Part of a small language model's weights.
Size: 15 layers, width 512, 16 heads of 32 (4 for keys and values), MLP 768 SwiGLU, vocabulary 16384, 44.3M parameters.
MLP neurons of a small language model. Each row is named by its layer, matrix (gate and up: input weights) and neuron, and shows model dimensions 96-191. Each number is 128 + 24 x the weight over its row's rms, rounded and kept within 0 to 255. Numbers have three digits each. A neuron's up and down rows have the sign that makes its largest values positive.
After each neuron's rows, "fires on" lists the tokens most often at its 100 highest values on Wikipedia text that the model never trained on.

L4.gate429:130126104122101072121146144085083133150172101143138099116121135121118145125144100099134114115092108117142145118106140153117160145126109128079142140146152131144105127163093149140107181157123181137104134166090113156122127125158081092161103134163081153141143154129119114105101129176153147183
L4.up429:113113137129121142153136140146104066159157102171099149112090154119146095136115125123132144150131105121108121171121115135142188143161118087118162165123135112137101130136130132102139161099136140088107126135097130140159127134167130153135119139150095131124120110090136165125124133136137166105
fires on: "o", "io", " part", "op", "urer"

L8.gate346:130128174118139114155107077142155110133176119175111132133116124131125142108132168090176135144096136129102121095142124107129136170147135125185157102132122115137099119125148099114115119090132180171135122128121120112147121123114105151076097169162108108132148132140101168162104119118110177142
L8.up346:155128143147157126085131158118144110133094108131133174126155163100116090151153142117145190124118110128124117100155112144167151124109116126134145099145120129143148101129165112188108135126212101141121110195136171143100112127093103111143126140147135122112164136169127129194164139142105107144
fires on: ",", " in", " |", "\"", " (", ";"

L8.gate739:134172146150135092047118133133109126167106153130106129109157145125153135184064103153150112164164101143115153117136117155119097114133137125098099124135124119118152156110112110132166127079099139171142139129144102102162128145150128081173131114131158134117154147156106147144134133105099152121
L8.up739:168136090126140179119104085140097137102152102096103102109092128100141097139115161122148119099120154171151145154100090136132195124120123136132160152131169118133156119127121150112105081124170101109142126130110178060140108151140120121134141180145102143122181112122125139171137121108164144116
fires on: " |", "0", " ", " R", "R", " —"

L5.gate180:155101074142152098103110109139152127145150133158148158080116095124135114119112118141093114115169111150124130184100133146130139115146110116086145161114125146128123131097148121148140141101133135126131141129160112130140124133113116150137084150118125124126132137109098132139189116154109182130
L5.up180:102096108144155175116147162118096115151120126139138123126091125119124147112135077106102132131131141159082146154121065150129171098137172111120112118117102166142120124080148109126072159109152138140137172123112133117127124099076129116156089141143157102152131121154117130144167083122136187150
fires on: ","

L9.gate85:116170131128152145142171125114151111091125131120124117095136071131088119122171129067136130161136139132119106118081116158147142216112111146135091149161083147130121155157087127138135116099124142127153107098115153133145125144138165142125168189122115125103134154167126153175144140106129129161
L9.up85:155145158151145103110098121172106141120130146177132174096149150151090107089138122111105153095148093136096125109102133147146155120125124119151102137096118114128149169143135183131132147122145115109112126137117156141126093155153139071106158163165091119117123170123077186140117143114113156110
fires on: " ", " on", " c", " between", " from", "re"

L8.gate701:127115132133118140108115149090159133120147093172109133146170153090113104103153078189133129095137159169111109130132146089102122166143133129148173162111169209142152171173118119132115115120154135102108125107111165113100095132114128141107079118098162107110114093094123148097149150157113111078
L8.up701:144153115142095159123098148091112072135149121163107130184128108129123117105126108143097120104123097118067145148079131085105188133124144133135174119108178154099134119150136088104114121083172133120132116132120096117144109131116124154127109079155117102108122098087097166091122099125124112121
fires on: ".\n\n", ".", "\n\n"

L5.gate696:153140133158179162118157133157142123167122160087142116099185142122166125130136116140163118104130161136098122158161176139107077157090113080094123113129145134140099104069119114120143138132128113088115168117153162100168142114156160125141140139148126116130136117141155101148124121175138128122
L5.up696:082097123149079120152166118123105135140120151146118126149069159154081136122117119115140091137114148109150104162103107129149162109129116135126131128113147148106079123137121151181148111113149118130083144122119138144180194128162125133129154144107166116178115103119110099106154137108136150127
fires on: " over", " up", "ec", "ac", "at", "ab"

L6.gate468:121151123107146115158171158071134078121155116157115179129114103142119109156156124171142138123139138129109132152161135135106133143144170134162170130146119134079136159078123141159090147120138154157136115142093145109134085167062135122111099081128114143144172147136105126149102180136098131107
L6.up468:143153117091118119186146137079180142179119111161156109131073143147121143145140151127166145170207116124131107122094150116106135110131147143184162149144124079119127118121105137170075087156159133146147154122116138108137122154135087125139129186148126179150141152108103145089122145172118082114
fires on: ",", " of", " de"

L11.gate307:145108086107149135089098123123138132125103152169090122124106099151121159116125097112091083103152124155115125111155144117125124140136183118120138093109130081150150181135111068098156164118156181143121101133128132138145062131160112132125108093190106083105150124139124147154062164150128116129
L11.up307:100151122114117130136104162124116147116153150142118147109142104112151148110182140136127075139119132135108132165130148104119135124146114073171134157114100139122131122137104122105106164134147155174139111108139118154189092145137076159186106088085133107135136124129108122120109093147186151139
fires on: " |", " has", ":", " since", " have"

L11.gate395:139122116116086132142163144090072141146085131117096137085179145136124129130121110108076149132168138127113138148120114123117143141071118166122150156130134163112112150142163105121152113081152121077128161155101138089124127114152120118097129155154132129141153110145129155168138123148118111140
L11.up395:131130150165140125144144120171103165144152142121105158139118127131136126121090108115129129127129145128145124098134155112129143152107102158138129156133206153164124104146140129121117126120124122079101167151127142144092169122135108140145137103186144150156107115138114127117142121130144118181
fires on: " to", " of", " by", " from"

L6.gate634:134134155141172128125108141139089149067122108113143136095160095115178118166175117127156126107171118115094133116115105112143098106135138173144159154103132088130153115157150118098131102107146153121103099121084149091131136103153104136121196146118136080139122174157129103124111138158116158117
L6.up634:106108139083130134164095149172098148124110157122131171148145105098125110145143134139105142110147144143137101115130130068099117132123136148116172179097148142156155106135130141123114168130152114095106177096162148109121114140094138114165160130098128143139157098139098126099115150161144116149
fires on: " of", " from"

L4.gate691:164139118145143092111134118099116126120099130170126128144123109119114142130114096095138104086099082143169146121138148148093168117127163102141146136108081137140117140140152140134126128124149186127139129127113173146138131141121146161151113104133117138107152103075162098101122150166116167122
L4.up691:131126128124106112132154128112130133114082095163080123107085189113142116139092097125117114103085105101138139154147110172112167087103114105138072109138099141171111156104181152147138140096145162152184145173092129115136118151144145139156109144094111135119104127102185136140142143142079093161
fires on: "F", "f", " FA", "Q", " DF", " SF"

L3.gate96:155113107135114149138182025114123152154117151182101133132118116146132146160159123140130126139094151111131134110078097145128149120148160144120149153114094124126175102107131104194100164103163166149131096157141132143138114150094104133132097125106146114175129148130107085131115151126114105105
L3.up96:119109092084142134143172119106108151097108131129122165151158128076125118141116108158127149177116090152125148101152167109137126138131113165147121150111152118102133137098141131164130106133126132081110141091125126137094122155167126142115105120117181117155102139109094098133117156106157184106
fires on: " (", " that", " later", " same", " chronology"

L5.gate205:142168159131119141151139120162144121133105106100152121127107103161143140124157153128111115158160153126077090092100135166146121118072110139150119149104125121133103146193134101144138097104140086106155125137168151091145119172145137147135134134115142155124121147155100133127158126106148160130
L5.up205:142160137144150103150152129166160155180165114102112092111129140150178122134134098156123142172136162108067159135139119143123138145123137130168090127103103125121151116198168134176129092114146090117160140160178160106190147156148139113114071119125158154128137134137128133097145126099138146155
fires on: " ", " |", " games"

L8.gate464:118126069080089093153118127162172121151129092108105107119176123091103132112131121069121112156133150204095104117094127120132099099118136110152128156154154107096129204154122135163105114139103147096161139122142132108120113121127122093139134104129142125138165131193149096118147141124115149150
L8.up464:158119151147164115108105134159120115144152126172102127131137159154101137193142121140124167133111141110131059162135137081131100139135069192133087134166160120191104167138107132131145135112126149126141135114146102120160108091157119117102162151148149093153163155149094140149125149129135148126
fires on: ",", ")", " from", "ig"

L2.gate58:143127165096108133122117159141130119136141119120119120118117142116154107060129116112119109139155114139116117133132106083133082145158099136110138142090156135116147073141129135121145149051138124138154103135115102113155129183127103091124120168130127139161128099153153133093142141124158145142
L2.up58:088149126112153147141143136119122136141129146154092156100139166137145115074129110119131188117124105088127147116134138101153111119161135128155137107114121110117118125115132180119148129173193128133099113106136135155109145140135135094125127178149135106134147118132170108110100164120160146135
fires on: " Inc", " inc", " Disc", "isc", "epend", " Prov"

L2.gate509:094100136123142113144140138132093107100145125102058173118113194125102124109084130085072138119154103141120138121126113106130141146133101078165160131104136146137149145138160126139148131124174111145118093135109152122130128114161107116111107148172112122121097109127145143135102148145154117174
L2.up509:116115147112132130139134122118129120096187114109078126095112207096113126098101124131063146111143071129121132133122088085163153142120120089143173106132149136123140143142160135145157125120162096119132106127078179123177157111124123122137096180154126123117161110114128117138095154166168151142
fires on: " Gr", " Inc", " inc", " int", " Int", " Cont"

L6.gate581:124061115111124121158117097122132133104144099126161098172131172123118119118113090102129138129176120103120126151117125120148117084108120126109116154097112090206148133121148101137134096133129155136148137101137145146081129106117107084109118125134143147147092082118117131120136140120128149098
L6.up581:133161106117102142159149142119135178108151160133145141123105108167111169107152105134142120136226137091170169138090154121137125132127130136154131104072122103152152105101119112150109120138088093142124109103177142077112101101106103108075121114111137163121101091140138158174126077113135168090
fires on: " ", "s", " |", ";", " record"

L9.gate107:148085162157126135154178118098147114143132129142117102145133122139140145132130172131115165152148116159122115128087126129105138109125126163130133106110107108108127152109115211145142112163132163155146141125125131146149106138100112163154115136134134111097176129126117095152126132104150129123
L9.up107:102140125143114136163122132149099085163127146144156170119100122126154161137143120107157163135134098159070131162129137136109142094124115139135129129113139144148155131097149139161157132089145219125154131109084126116106097127127123205132139117126098115160137132148125136155092159185173136107
fires on: " and", ",", " He", " was", " She"

L2.gate332:166091129152166116140134104090123138083140117085137145097087112109140094124115115118130181144101107098128132153114112092112134117128142161068107142116174098130157143137163129117120116118144137123121189184106143147154143122121140125107162115145140124132098136115089119119116135150140161143
L2.up332:152138137162167117104127114118074132112128130096139189114127098098120074151112087114100115134164121136114116100135119133137165077164126111112134160067137106146126138132147094150093094124134160149188140096107098092139155109130151157144111139112171148120112143128092138100116104119139163145
fires on: ","

L2.gate520:131157139142138144145118172122092079145120132097119138132121152138129157134124116164097161109096125106093124121135145109121143114140122095104130148160144097136129112153095123126147117132090126082129105146108149160122137117170155167142131128139131117079157084081092146113152134136096112169
L2.up520:116118162140161118129119140134100075147125138081129148108115142125131156107072104198111131108135124138104100119147118120106132122158125121125097175159147088120081120159125168109135119130106145099115137153089145154140154120186155203107155115114114111100141085095103148097142154125112122165
fires on: "-", "ual", "is", "=", " Hills", "rish"

L11.gate540:139142147156133165122114119137101118182164100133111162122133140132176116124067121098161127096140105068132138145163115137106124149132147137121142129139142156166130168101105117109096125135193141179095131100170100179139177126150132116143072156135151116161140180162122158140140131098147061135
L11.up540:142175156116118130112184102134139132145119120112109109124096159096129128112141113121104131160174128109102109088148189102109136132114133105113109150133097144141100129161081108129094171127153151097108145112100112123120123109142083119134126176081155106139148126130119130138077157058133151126
fires on: " on", " for", " in", " with"

L11.gate663:153114126138098111153134125134092131084144114131122147158119132118096115136136115105110161123112089088116113089130095075139113162103129112147108140146146152146105108126175135115124133103093162107120146117150109131139089109124104129184118128115147089133158137084132109145149111109122167132
L11.up663:137130150105129173170142153104102099165127104110129158123143116149136096137133150088159143139125148124141149142133130117119133117129129126142144107158110121157169143149158137160170152099152142095168118133166168145117117136125161129126128135145102116106126114107069104129134152126108089169
fires on: " the", " of", "b", " (", " ", "."

L6.gate120:121131159130114141127147124137077105129148116087114112120116118110099152104174126112149117121124149098120104156127102094121093161085130144115160114152152164144094127090172117120146153125130143135127130116130117164119113060108121153112130126188174099137107112160143172139147109075096060105
L6.up120:138132131174113144115116108185152137174130089117151105116098137085148142086140111102133129128121111112114130170133128118161135129156111105134107148093085103122121128121117102133090142138107110103144147101111132088123136124096150073124152130097118113144146164149129114128120078129130103114
fires on: " in", ".", " for", "et", "V", "mit"

L9.gate507:160117109139151123142122140095117109128153114104134152115112098129094100098107108109100138142149142128125109139096084161127137094121134071120148132149177143107126156061131137119086142159149196142127118118134122112113148148094132112157130136137116115110096091126056155132167152111143187113
L9.up507:175167132149166088100148114139132132150143081130176188141175135131116125125089114109099147117120132133138118111138092132192103128107097143125146138176130126112073143145123193100111146119116126173147128108145095103160155132103115100132134144111143090164125138132163140100104176109143130147
fires on: ",", ")", "—", "i"

L5.gate624:108138094131170129064149095108162102122138123159121119143143129125120107137110140120119119113153061094136143126115140121111135149109131122089097088175118132120156124120134133081113125117113141106133151162127155120130130178149100113151111081132137094154098097103106122183129124107078112150
L5.up624:069137117137132125130116137117104147110150112117118147110110137133126109115141119109119077102129143138147138102119132141073135144122149080128067173160153159114138144151099126118128161147143120123094089142154127150116130137144118128126148157129109129120086124094134141124118139144121138080
fires on: " |", "6", "our", "arg", "re", "\""

L4.gate256:125114117114098162087162148098179095110091145123159145098149111087131131157127164161098131130090117085150179096133131124141093138138134068153146116124117095130127125133144147099139175082142123121130085131145136101087135118118155137139170131098107168107108126107109131118138138194126155181
L4.up256:151119189167172170146159111121085151149128143098132109144133129147121134139143160144159118120098136123128095132146112124093185146104101120129176164091128131179132129171169136111135078143130158126147126094143150112126141155152143141105127110176149128167081149105087124112131141137165107115
fires on: ",", " and", " or"

L11.gate193:078190104119151183137098159131127090130100134123141152140113096114111127131107161160118088123108098147129138089101098177124166098129122075114141138136116119150126143096130104103121139139118181105112126131152148152145131119121139113125131137120177109114131055112127159187145102105121171124
L11.up193:129122132103139136134132152112107124134102125115140093116107146135108131116172180138092146114153148113157130135150153172149150129116118166175154135124135139170138150132095131129147101095145118077073123139100132156122146138085088101133088114104132130123117120158187116141097110137175131138
fires on: " and", " or", ",", " a", " two"

L8.gate488:126113133140094157127114122158115164115133121160123157121116116073141098050111094135128152117140106121149108115137101170123121151109200118118166135108155136128114114160120112137137110115133146115160125166085176121133136123112122097181138116157132126146097124200096112088093117151122136210
L8.up488:139146109149134128130117154117110171143108171110125159156106155088157151083089106127141128152122131102137097110132110149108138154108097113122129151111095146135080102174129108106094093137141124123102132166167127129152136112136174102135139143136137134151109136135127123162124127178166135167
fires on: ",", " to", "/", " for", " of", "-"

L11.gate662:161117189140156156177132106123179107108115089116152140108134091124110138131109119152124098119101091150138119158143129117087123163170184135115110105132170103092156123134116125167132114107117088147089134122148117175124114124121127142115132135122139151121131168123150124128177108141138184129
L11.up662:164147113168098144137145154146135129077146078142105134145112092135148124157158165158135120082127126110129148148135167128121172120100128109116142150103174086189159145111090125141165174086108097133151120148144167130079116086155105121110145114157136164101141148088130115139145130156111113159
fires on: " f", " that", ".", " which", " of", " s"

L6.gate546:112134126162143104133143181077153119132121128119094149129119111161132182131172114177121154138130144158147089150116109132160135125120128138138150164138159099116121102125120143154087114146109122117140147100160120133130119147106115123136148103156137113122148176078128125181112153128127132143
L6.up546:146126088133132121138124119121125093151103123159136133088129138118094158098117114098142138167117098094135144110127132155095169126115173086131110156126125131121154152092153133138107161162127159166130144197130129140135107107101122168155123144103148130102139137138123129169132167135121105124
fires on: ",", " of", " in"

L2.gate451:122139162104131156101098130133129121128139074133117129161151120083164125136177095144109176119105132170112134142096138151127125121128102127122134115133150167108106131126081137107143091149154133120125099075167072105135108109164087144065144117094153147102124139114113144073156160131151160125
L2.up451:124141134073111185115140104123126122149127155129147130138099129148127149094127115121125153110144120141131115146135115123189155102147100148133102113116099131100143158178114118126106115124159136141136117150072120137203149109139134144136126067134136142127131133158121127091142124093139147136
fires on: "."

L11.gate221:101158111114111119137157116115144103118121145141102116143163120157095132130135140168102122143121125132131153142077168142153100140118160163130107126091141133096108117101121109166120159143165142175127139125164133094155153147146143185112109139159120139164171142102145101145148150087121132142
L11.up221:174111157113128151148108076146150140152103120165156152151137097101088138158120135148144128136136121132114132089142121119127133126090162141104132173114127118187115107110154127101062133087159152121136085143129129129109132135134121138077140111105143105160138146098105101114127142105155197146
fires on: " ", " V", "199", "th"

L2.gate0:161126156153139142192148104086078151129129128122148121131168117161099180110099121150155152106130152123128149183092110134126149147129109105103149181144094116127109139128127147134112129157136152165153110131127135154148137120128152129112130143148108107161115098132196137131130114169106170105
L2.up0:129102129116124152135103154121128131115159120148141126137129126167126158147125086118129108096119131137127146161119145122122132102096117073150113099106105099133153116102143140115086117146099149121159144124162119172165180101111134137104094109158100100131091125115168151111099118103145140185
fires on: "-f", "F", "f", "ically", "he", "in"

L2.gate685:137128102129133163080127156114126106096125102091185148129132129151156121158087151150079144119104111149114148088137154147174137115121151121082139122148179173176141158113127102087152134131084132080127128133137163130153111139116148149140133152105116133119140090166135145120145115128090121136
L2.up685:145114132094133140127158143124167107125118124109116120120138166119143158124151130106136118103124127118151119118139101124127139150155125117104130156138146086133148100170171106099147123115097108139125141136145166142093110133108165125137173116113104145178138134132144121125103183120115064111
fires on: "-", "=", "art", "—", "ro"

L6.gate532:175151134120092066145120131133094128110150136146096143148092090127127143149112110161143171109123150113105163149146125112121153136140133168160129158141154128137112135114089110101125089137131128117125119122147122135101149132139090159095122122122150135167125139079138137141130109126111159106
L6.up532:154137116133089103130155174113118157086136110165138106145123096099120160151125131163149192173153132120120147099111121138128137092149120113135094134164120110129147115120194109151094114128106143130126125126116141104163082141105103146092133119114108127130132130108144119165154108097096159117
fires on: " |", " of", "|", ";", "ell", " UTC"

L11.gate766:149103113178148135154149151092079091104105122086147094131134085134129090121098131082097133158132110114120134136079109127105159149106136104105146107140141120147098153083091156118126102147070173071130111088086116147134097138104104149122133131140166127122151125125100138148166112124129190136
L11.up766:111130124129119128146169103132082145146117113146123132106107121095081130141102132148100117140121182128113102129126104131122079119115064142144095148155148096125119157131123130094106125114127123144167072136146107113127162172167152095114158121137106055153113114140113144199113128118146114127
fires on: ",", ")"

L6.gate465:138150126121104131104096128112136126126096131156086106136124102107130145109135187181166113092164126094112093159106129140162072103102149106173120113115145116119152109129101130157146070143182074153107140126164109149127135127145136127142116122055123139109154136146139126138126115109158127127
L6.up465:115128079111122115157108143170122152141106102123107118126135122121118135130156128125129167125110147107138136129135112150141172141110107148160124107139142097156162114118089135104153096088114125131156188146152119104119117136149076138131140135134114135140115104081150136117131133171171072098
fires on: " which", " that", "im", " years", "ang", " year"

L5.gate446:123135078117119093154149135109105129142135167140141159158127109144112171148158138157165150170156115135106137134126123160171162138100095124131136132119117168157074076101128090183106146124092141143105141158137097133122119141142118137086101136139129152114155130156148121154137116134102136118
L5.up446:144158108108116114113147180135144141145154129131153161153129171113099114111164124112142136170102067106093120088134138132133161151125114128083092135116098138139079109097123126139116147108103148139152124118151139092145125108073121136152145141147153127144119148169134108141181101157162193137
fires on: ",", ";"

L4.gate392:158132114134115107158124123150103097111137100108137124103121092111107098151124114144118100118089149116099107142100133123132137119141183142099083163128120103110113108091160137147152141151154140145105160138104108129138103165135120148097107119108127122134117131137095145144151140129144144150
L4.up392:178118148168144116122104116156112171153116127108119182140164093154139080142159094088109132171137156118085090156101111111117143119111143124102103131125139150081114163148121129119162128142130174127144164126084132123144134149119145155086141131123155135106122168119126142156147120110142143124
fires on: ",", "==\n"

L8.gate201:121121101145149141155106126138158147153139138160116132133157146078111128132143144105114092147118180148130122095111162131098098116109121109126151142123135147152119144066102144127148174122146124118132146110142114169154117104159118070132097106139141126120157137149117110127154098105200147104
L8.up201:117121104114126137087109136141116147123138167146101140111171150078149142152132129095123091117128116141101133136070115151076127118148127106126146143171139122102147165086122145109135155114128154112129146125135100174169063119119148086125106062135128133116150111128088060137125118120149157086
fires on: ",", " and", "st"

L11.gate670:116140095155140066143090113145128126124112167148131111128145088118118135114148124133111132097107132145130138116094098118119158126117139081131131136142183128116168118108140117138125164098104149137130133122100153191145114127108118109132118141131141106127145201146119076167123129116091149121
L11.up670:124137131125152122124141177152093152158128158169128115098128129126118138148121110105157136181137123128098134125126126111126149142150136099130100091075156137177109142128102151133151107100121139135156091149141114074150043127134082166149119138113153174150110118164109120134132136153145129117
fires on: " has", " have", ",", " also"

L8.gate25:075103060184118153118117111147153144113098127155118144114104117124130141126175169133121142178123114125169153114073124122196120118180096127129142116184146119069096125123120146108074125073121111119139113114104092110103103131143145134127135133118136138091146135122145157122125086164101146128
L8.up25:080131146177150113180138079126162118131110155148119157112113091142090173148141160113083100159146138141171098068151128111128147120116091125143176135153127124099102120132105139162140102118126137125118112148123183122128104125127093130142158152145116151146110116148141135145160151165124097129
fires on: " ", ",", " Barn"

L6.gate668:172116121129157136144123113086132130113129132137111139110158105143125120132168098097112148158122146171095110130125153164132128058152133098101116131089162109107112146109150135152124123101109141141089138098093113115152088157157128114117136122134128122150088156109125120089120142136146102135
L6.up668:100118130111115139109151123145121145161115144141126110101118108124159152143127127077092158114151170149124118131144084133122130135175128093117117139112138124157141158088089143138124157081130151187098124079120150096130107154120154157108111152130163125110145089144076156094141122112146148128
fires on: ",", " was", " is", ":"

L3.gate9:138119097169112134143154121137128137116124108113146151114128102099123101130108111148121107129172112133101110111123097132146172117146134154115098111117136098097134142077147120097075107087158112111095158111127108118113103170120101120129132120092091116142098087105089119104136144120133201139
L3.up9:131086126126135090099179131139137114115135129132135151159152144118095108114134082119075124157131133120094113166129122109135152099104182095111107125148138157102122125088158122158116173145143137131091130129141153111155126124098159160086092159119169124135100124107084104156159124120154105142
fires on: ",", " During", " years", " order", "During"

L11.gate15:096139104123120102100151095137095178096110178134113135155111114127149100160074085108139131138127118123154145124090116132129103141060138108094094097124137101129136163122138136113162158181118144130114150122109130106127165136127119151116137122123172116107128129118132111155137105093132144097
L11.up15:102153167148131135125123133103089110151153155127129145137123125094126123123094144146123108122127120129115131123177144120124163126131153131154089103111151105125147124112105095113131112143172119142121118122113143144147151145073135095082118155179117119134159123119168133172132132109127132145
fires on: " —", " |", " dis", "6", "8"

L8.gate734:167159139132152143132142146110150134108116101166139123133114146136139085134174087097135110135123115133146120108124091127158118131151111104147074111139142123155095104118157170120131082091145123124156164094140084132151137112183117155110097132113077139163082134136123101122146125148129140139
L8.up734:155140120132077144165144083139102113103109101102121112150147123145149067163191155117145138129169146096102158154106104121138147139162145122127161136147095113091120148139118171094124105104153128111155129161135165108124128146137110138146171108121167151143128141126149169135120107083114116142
fires on: " (", " ", "^{", "%", " m"

L5.gate704:128136128116145145158138155115155124166130126154114106137151145116121112100156123106169129137118157099157190120128129153171133087118144136162117139110138128179149115084137085117129122135087155140160122168129094156175138151116109109067087102148181117109114145168123092151129129124125175105
L5.up704:175130111111102160115139140110200097148155120114090165106144167132120117123140138162147173120136134134144129150143114128117159127127152156116155137149110129128134136139098067126127178152111133103104156158122108147133151125108150123128121085137182130088127112096167111138097121132167132114
fires on: " in", ",", "ake"

L9.gate737:138150154144132120133134106131135145132145163087115082123103112152149108131118160134128152128125128127125141155136131152094117101099105116140111135143163114144166106128153129124103103102141116126084123123140117167148042169119103131122140169138128132132107100122116140142156111125149125121
L9.up737:143131148107106121131124138138123109145202122046126129134129106147152153125144106092117101158126161139080066139118128137126148110131091101144101125093166090148161113133156119117118104102101092149099155106143108113133107089142136104117120142120159089089104114176125117148135122129159147140
fires on: ",", " is", " |"

L5.gate57:118133134118143130124136112119131109099139125161102154142126139131085133137156105080117159101119105107097122114167101160088134138117131161096092152116149145127121151177102141118130126116154133098123152128072145176135142098145121183137083142187152104128136171143107139167105126151145119097
L5.up57:124137123116151109143140108116118171131121139151146173137126156137130153140132110078128122101139127124119124077150186145124110141122151142120097182131154123127139155169114141100135117130154154083155123117092135154130107116149129148151128122144123109110155137139086152143061130160128108103
fires on: " from", " ", " three", "r", " of"

L4.gate209:157132139155110135089160113157118140107144072132064119152145110132140129136157128152160132117135078151099149156108122122169181093170136127146096116106145133110108126127151086156106122143111112141123148089113132088175148121138056133141160128148166144158118134134150134137133138190141135098
L4.up209:178134108137152127108131124096117121127140080127154156133167153115105118077109144161150107149119134112150141107126125119064153138137151132102155124146124146150084187144101181132153182118155099142120105116163156135111127143103121179148114097108123136125161112130133064142113100156132097132
fires on: ",", "3", "0", ";", "),"

L2.gate628:110087101138188139109154137109097126106136109099080152126158120110147161123148116146108128106153162108162138121174129105130113123148108104149123108113089133163147114148147145127127099167102135114115162156058147113145151090126137147136149113155107148124089093113112110111117144111094130157
L2.up628:120121118126167151124137126119118133103113120098118149105118148116115144088155157162130119137173149108142149122150138160128121135168101135127118118093103144166133147173118153142125111125104146084133112115062161107137140107133111142123152119130090141126081095113061078117144138127150126142
fires on: " Se", " Ne", "ae", "e", "ge", " Ge"

L6.gate110:099082099155116125089171152140109151115100144171100097145130129105168132122144134115115140117082094111110166098111111132152120101156135154115103093138089087104125143100153139091127113100123151084113080110118118126138130136120128087147101140105100123099126078164146130137143118145133137111
L6.up110:087147150112138151110143136157093152082104154175129103136108153126102124124175130099149109115091099133123119116112125105123163114108173148091101118139135122138131105089141114121179158110157135123102091121089113107147146099141161134138166122162146095142164080112103169104116128139148152121
fires on: " of", "\n", ":", "ar"

L6.gate75:122127081127143151157141143122150115131154156129107116096121143133131126131140149100105132158085120127122160093145115158137150133153067111095134097096130147063097134134080158149124187106134124181081129091131129098135116123094125108119144154105119115111148138196120163140117123155160099133
L6.up75:101102157143076129131159105160102081092152167167134078141114121141117152156156150148152132167164100136143141113174124107130117106179129160152131122124093149124097108131105170118106132123077125149091129148110154166135154115125127134085125104126117111156097164132125155102131124143092100152
fires on: ",", "197", ":", " County"

L5.gate701:139154116130135105110089148147136133106114144129097139145080154136128144108122115151126156142089096128099159119108138112121184114104114114109064106136085136101140170174131142124123129145136123120089088112143107161137129135123138150141168131113140150135098139171101173128119100096115134082
L5.up701:118148122142118140118102175158153150103110129124145118125152141155103146153120127124077149140154082131114122126124109146124171124102112099117108089163129104108126138091152146131102172094137148087078105112108102114145128113122165135143130114126093146127096109158152174167104144127110166143
fires on: " |", "-", " of", " in", "ol"

L5.gate191:140096156149121097145117114128152156139157117140138150167137113145085079141147161146161097166081117126126119135112092145119129103121125137183159122076161203124161127145152102079129130124153069144154144111146166138115109124122108081149130116117117135124147148123141136102174158145114135082
L5.up191:106145150130135175103107123125143145118152129155119121155150150136090092106134131159120102163120108149138148136173140196113092103091111128129179106146107105116090139111108164136105127116134070141164112145163143097181158151145160109179173127111129169114111104156141124077072126094112074121
fires on: " while", "),", ";", ",", " and", " by"

L5.gate218:090163122116106110146142126161127146057141107089145099124135095121114160157151142105172116137130179109096079128095141131133130163102142169154112161125140079141150162141161147111144096128110129113143104130160134123138132144131099113163127127157147143140148101173160173106144156127081135127
L5.up218:099157158087142077189137132174106125127167145118123125139126137133136107146110117140169157163096124107076129142088108141169122126116118149133086119146127138157167116131160138066115113076123154116160124113171120094154127128139109145114109173096126148093161126114146112142134137107113113099
fires on: " |", " years", ".", " ", " year"